MLP neurons of a small language model. Each row is named by its layer, matrix (down: output weights) and neuron, and shows model dimensions 32-127. Each number is 128 + 32 x the weight over its row's rms, rounded and kept within 0 to 255. Numbers have three digits each.
After each neuron's rows is what it responds to, as a language model described it from the Wikipedia text at the highest values.

L2.down260:128094078115151085130135122130122138160119086097124117091166101159255141098115115100132151088133135069147110165168150165100132121154108117134183206145153154103162121166125096151134137172138162000113174138164158139113137132115116129155142142141108132111144114096116109118135115114117113106
Responds to: Mid-word fragments like -ist, -ance. Word pieces continuing a word already begun, mostly -ist and -ance, as in stat-ist-ics, dist-ance, surreal-ist, plus -led and -its.

L2.down266:114116115123162097116122138145145137152064054096154084168143091139223115111089079111110104115188126141148116162144125113103093144099105141102139214128104091097085097122150068094039120112116164147138140127132142127112118152131106123123135124154092121140136113098107133106186152130086096107
Responds to: Mid-word "op" fragment. The "op" piece inside words such as adopt, copy, population, top, hope; also " as" after verbs (captured as, played as) and "University"/"College" in institution names.

L17.down534:143154137104107131115140106120143131118129089126137133122135126122121109148135130133137136138101131142117140103133117125107137153147093161117105110107125142108105085100107128116126111132107110022138142162132120103091146141118107136106150123143132129127131119122125113141132125130129110122
Responds to: Mid-name word pieces. Middle or final word pieces inside multi-token proper names and numbers, like Ch-and-ler, Rand-y, Delgad-o, 1-9-94; occasionally "to" in month ranges.

L17.down199:121096107132153127136130149131120120189116156105156122140198130136092088098154157122101142154101097134105126135113127123140141132149136099126070144155153160192104076144114163147096162164216121039162193159080081094177129164145159172193170118090168149147155161157117143118148099095140095115
Responds to: Mid-word name pieces. Word pieces inside proper names, mostly after a capital initial or first fragment, such as Gustav E-ri-ksson, Finn-igan, Kann-an, Jenn-ings.

L12.down445:125131119146127091092124114118081167164112130074147107162111109137185155115071119097122171143105117134126139139153104120080116197096119128134104121173145156097104110110137144120116181082087210106179109167140134157156137188091147127131148115105169133127117104179174101089108090111133109081
Responds to: Mid-word subword fragments. Short word pieces inside a longer word split into several tokens, such as cons·ist·ed, ind·ust·ry, Pres·c·ription, U·TC, and digits within numbers.

L17.down400:116126130141140118123122157123122130118132143155134127150101122148096125126120122116116136129163131132130125120110162168139119108097136116122143134131107135129131133174146113174144136113118156255124119102127121152151118122112113099137118098126120150115134151131119127120099143125116141139
Responds to: Mid-word fragments. Opening or middle pieces of words split into several tokens, where the rest is easy to predict, e.g. Soc(iety), stat(ement), rece(iver), and hyphens inside set phrases or ISBNs.

L12.down408:096151131123090137172095120149100176172152085108141111145129106124091135137147094177099155083160169180107093162168143159137129103151100119112107098089196161132158094104130094164120195146075108025133101138111140117095128167163060087114100181104094136117113095091110099133175125091126135127
Responds to: Predictable mid-word completions. Tokens that finish a highly predictable word or pattern, strongest on TC in UTC in infobox summer-time lines and census percent signs; also mid-word pieces like em-pl-oyees, appro-x-imately.

L2.down686:117112158105127153130130081178138153179092134148174116154129104143067147152114130163169102085056155125137143156069123160111124120163113144096126085128141080097116149099169073141144157150131088059158168075115147138066145087152106150116207063146083129151125128078116111086142133105091079108
Responds to: Mid-word subword fragments. Word-piece fragments in the middle of multi-token words, especially names, lists and tables, such as Jer|ry, Amet|hy|st, E|ug|ene, Wors|hip.

L2.down55:089137109125152131156105111086071063148109146143174140155131171125255130111136177091106168140138167127116141130080068103141149111101149102151143135116139106095099132115148106128126095133071167070124124133125132130075134128165154117170163167128160131124178185093179137077120139107117084140
Responds to: Percent signs, word pieces. Mostly the % sign after numbers in statistics and tables (45.9%, 79%) and in {% template tags; also mid-word pieces like -ent, -ins, -ata.

L12.down812:114111141137141142062144093124149144095164177163120104158106175132142099130169084100164105147112110119089162130134129146141112107072080154145140168147097081124104087103084077170117131138131151146079136147113114076109115118147104144133086081108165092189118151132156182155140159191127117106
Responds to: Name-ending word pieces. The last word piece that completes a split proper noun, often -o (Buffalo, Crespo, Tobago), plus the ° sign in map coordinates.

L17.down115:139118139138099098114096118115104121143107126146101143139110128121000138163128112140125142151095145114129116152109113185125108155093176133153164151083145143097137096125111109110146122109109152175127112091150110150097126102097083101105092087132149104106106168097148116129111118126135117169
Responds to: Mid-unit continuation pieces. Percent signs after figures in statistics and tables (2.8%, 15%), ISBN digits before a hyphen (978-), and word pieces inside proper names (Kędzierzyn-Koźle, Motherwell, Winston-Salem).

L17.down76:128126120103122143157161107140119107138116108127133148109165134135220107124111129147152117123120119129124130124132116101099144144160111110141112132143149130124139109108129142097142137149132115000138121158129147114132127110128123164137137126122131133116127131131104120132147121104142106119
Responds to: Predictable word continuations. Mostly the ebsite piece after W in infobox lines like "- Website:", plus other easily predicted next pieces such as San Fern-and-o, f-ight, Baltim-ore, Cop No., and as well.

L12.down107:115148156140088109129084122125106181156105123170134134113157133101112144188124142102120130149124182151151116122105186088146086171109140171128145150146089128162114126117159151105106096148166115115121169127138082163160093084102071117165123151060172099096133115154105094161136176118137143122
Responds to: Mid-word subword fragments. Short subword pieces inside a longer word, where the word's spelling is still unfinished, especially "ac" as in Pacific, facilities, capacity, teacher.

L12.down621:112095115115096086113198131119170127096158141120173124101100122127095138096138150077149152155174127090096145168207137099131105110130138132167090234119099165122129097143135122101089083149112145186107114091135082107128083112119133152192115123146096111119130064156144148135130138134137110099
Responds to: Predictable word completions. Word-final fragments that complete a highly predictable word or fixed name, such as the TC in UTC, the op in hip hop, or ata in data.

L12.down871:166072105145099136064109099107101129098124125097120100122144121113173141106145139102145131140070092115114162113114067135097139097076125114115185151155106111147136105121141141129116111148147157066089132112090113059130159139109128087127111130134181145143080088121104135105132127136147194071
Responds to: Numeric ranges and word pieces. Dashes between numbers in scores and page ranges (85–98, 814–848), percent signs after figures, plus mid-word pieces like o or ro in foreign names.

L2.down321:156128167090144126126144140119159139171119116134162131052127083144255144146123085176158140115118088119113116126214141118108053138135102133153134173124102150129179093124140069151124151118147135053100120101146148139153149097115068122145085135121152127148129100160114110150084160166157143095
Responds to: Mid-word fragments. Word-piece fragments inside longer words, e.g. ict in Fictional/Victorian, it in invitation, ract in abstract/fractured, and La starting names like Laurent or Lafayette; also Division in tables.

L12.down235:105126174174087164176143129114137097126125175096189134127114064155085171139164066193111080151132134185154149084088076140117130147116102122078125152123157109086196138136097136150130134140019102056143131128146171098080154125120138131173122172146095151094157121124137109068122132027093167133
Responds to: Mid-word fragments after splits. Word-piece fragments in the middle of a word split oddly after a short first piece, such as w-ide, bl-ue, v-an-quished, de-ep, and name particles like de and van.

L2.down7:127153165144113132145134119150158106134094102124129121154137155117162163127167112137153165123204151123140133073077112056184123166107126051135116187144084083102090124111158075148120106141131133000197159114156094150133160138110147135137136140169146092159171136085124129110209107129172114124
Responds to: Short word or word-start. Short tokens that can stand alone or begin a longer word, e.g. so(ftware), He(adquarters), Le(adership), Win(ston), plus sentence-initial He/it and degree signs.

L17.down411:142113125122121137111141149133122132121131139153113129128126139147009133142120117151126142140131120132127136132119145137128128136105136102130135149132126149138129119148129113123147149144131134131127137111122093137140140113110128128157130103123126126113132134124136129124130128119144130138
Responds to: Word- and number-completing pieces. Final subword or digit that completes a split word or number, often in lists, tables and headings, such as Me-ets, carn-ation, 17.-9.

L12.down455:142115133149228135195138090125144111134153184109090107129077119135034136148139103114167117088104128159115129182152151146172107105137138141133213114166128158090142165121103171159173168070094184178100192110155159143148128112115109147166079117141177095143190128125148118061127133213126110112
Responds to: Word pieces and infobox labels. Fires on middle or final pieces of split words (philos-op-hy, chron-ology, Cin-em-atography, Azerbai-j-an), and on field-label words in infoboxes and tables (Location, GNIS, SMILES, UTC).

L2.down213:136175169148145105121149152123142177110107124139147126156117140175255133127098166188133101132125160144134146096137128130084115153108113148104119130168099092095102155105131119117159127134129099180165087117148061080123123165136158117190115110128119162146182189103126103111194125130124132120
Responds to: Predictable word completions. Word pieces that finish an obvious word, above all the age of aver-age and based in based on, also ac in f-ac-simile and ourt in C-ourt.

L12.down947:139093153079127136129109120159138154137139089130184080123093168115053150105078087176121116150164157147183142086135106111149121147064136129191163100155143136130120127140179131167112058092148166070119134140154102086151109103129092096099115138122055131127116195160099187064131154175160109101
Responds to: Word-start fragment continuations. Word pieces that begin or sit mid-word before the word is finished, mostly " so" opening software, soon, sofa, softball; also fragments in names and compounds (Art-em-isia, Nok-ia, over-hears).

L12.down189:114076132147152128080091125106140151160105103121158104118071147109024092106089171065149130121132098105135167120150117111078157095098114119106135111088150163179143082122179155153143132111105155137161140167106100120153133150075126195122137053142124133096100144148122140156142157096169099117
Responds to: Mid-word subword fragments. Short word-piece tokens inside a word split into pieces, often in proper names in tables and lists, such as Mozamb-i-que, Br-end-an, Cord-w-ainer.

L17.down654:148154125144115059183087081109112128171105126137121128134093131150145178141127128105106129097155119143136114099129103158123129143082128142166206143116118123085143165128156152143154123131115126255118106113144086147159129111121063100130123103142133111104111170125094145144065123133131146157
Responds to: Mid-word fragments. Word-internal pieces of words split into several tokens, e.g. dis-ch-arged, sugg-est-ions, Eg-y-pt, plus digits inside ISBNs and capital first letters of names like S-ascha.

L2.down92:139144139188143076144093154063123066137136146129090125204110145118177066125114135049127125188152167150088133154098146113148110143055122103187091139107148129132124124188097080113042109081093126147147041127118140088147102179150099128134165150102181064150122156123122149121123118172111095151
Responds to: Mid-word fragments. Short word pieces inside oddly split words, like the ran of O-ran-ge, the or of h-or-se or may-or, the en of Que-en; weaker on words like Grade, children.

L2.down781:091129138149168101179158097171115123123123140129056120182122122130081097132165197132131076182132168155056156160132118132116106139134130129121092132136114184104122157195136159088123139151071122044105109167122121106146117152134141154120154115125104110170147140158113119125141157043086165124
Responds to: Word-final "o" piece. Word-piece tokens, mostly "o", that end or continue a word split into fragments, e.g. utero, Stefano, Colorado, cameo, plus "and" in command and "aus" in Mausoleum.

L17.down467:124121131108159119127131130128111129143093151132126124128103141144255138148108125144118140110100120123120144119120135152142148144103128138108114119122144148121125127140116136157140111151162111128144158119111136136139118149067107109132132150134113110131129102128120120112123126109136136140
Responds to: Word-internal pieces and coordinates. Fires on degree signs after numbers in geographic coordinates (0°, 55°) and table cells, plus inner pieces of split names (Mel-uhha, Ind-h-iyan, Lou-ise).

L12.down776:169078095109141090134113088136121181126140120068060137144141137152218138113125160150112096120139150135149135151135084134139175124049195120148222098105131118096123118118127100137097094131149106141106121111124148125166089164156157116091180143068092199185160189116121143100138107162094153116
Responds to: Mid-word "en" fragment. Word-internal fragments right after a word's first letters, mostly "en" in s-en-ior, s-en-ate, s-en-ator, also Gal-en, ev-en, e-arl-ier.

L2.down848:143161127163124140120118131085061065103121129132090137063132104126135118091105130103155140107097151097122126078097139169181105080096152191117107170105113074135182096150141081150154143090136150001106117159142140163155157154141138161165088138158210097121114162128152156102132112145149139129
Responds to: Mid-word subword fragments. Word-internal pieces that split a word mid-spelling, strongest on "aly" in Italy, analysis, catalyze, plus "us" (husband), "m" (sq mi), "el" (eliminate).

L17.down340:110123146128127141128137131119135117137142119122147133133154110134112112131130132101134117126117128141118135109136127127110150122154117147132102116127123134130113128126125138137114123157133113000120143143127124120127133129131133129143133133139132130139137125130119139111128135130145120119
Responds to: Name-completing word pieces. Final or middle word pieces that complete a split proper name, mostly personal names, such as Rober-to, Nar-ay-an, Rizz-o and Alonso de, plus number-ending digits like 18:0-0.

L2.down516:115117126125142134113140127122131130139127131125148115127137142115153118108153143122127138153117119121131112125150133141135108132133133144140122132120131135136117145139126109123126109148109140000123065138111112125142133118128116141090127114117120132130128127115127097137143102156124154132
Responds to: Split-word fragments. Pieces of words split into several tokens, especially a capital S opening a word (S-ervice, S-ubmission, S-andra), mid-word pieces (Har-v-ard, symmet-ry) and CJK bytes.

L12.down171:105154154145093164097124174133080131102213117100147189131113110170250122147177132160126171157117162140134131133158117127084157168167172102130082125181145140116104104120127159111140194128096136064150138121114074096120118160135108089072161106135077141082051073138126102073137102087110121129
Responds to: Mid-word subword fragments. Word-internal pieces after a short opening fragment, especially "ar", such as y-ear, f-ar, depol-ar-izing, W-ebsite, ad-minist-ration.

L2.down801:112138132133113099149134105148081166133093120175122117136124107118208149120162127118121146147100125145088088093118133046112109177100147152094138107148094128166092081145128087126162128105159082246142142107118109139111108130119143127178099085112142122114154077191132112101139171107095118138
Responds to: Mid-word vowel fragments. Word-piece fragments inside a word, usually a vowel plus a consonant or two, e.g. ans in Orleans/Kansas/humans, o in cargo/Hugo, am in framework.

L12.down470:091143148055149153113119089157092095077150099108158118153107119115089129161138112162143152151125119079097068147119128107162123113120094177163105092117160150107110129078148121164161119153105134014167165113115081146115187110125103067144093114165157108137099096100145141156172086140127102157
Responds to: Mid-word fragment continuations. Word pieces continuing a word begun by a short prefix, e.g. ug in Hughes/August, oy in Cowboys, out in turnout; also + in UTC+2.

L17.down662:117126127140116136155114170156134155140088111097110146123132130117190134146117150170131112133095116119165108179122120115149096135149176128111140145102197132118113125119136133144145174104130115218143136069126173124093132106100099077135123125096116138139115128121143099118085125132146112142
Responds to: Mid-word fragments, esp. "ran". Word-internal pieces, mostly "ran" in arranged, franchise, frankincense, entrance, plus weaker scattered fragments like "istor", "ult", "st".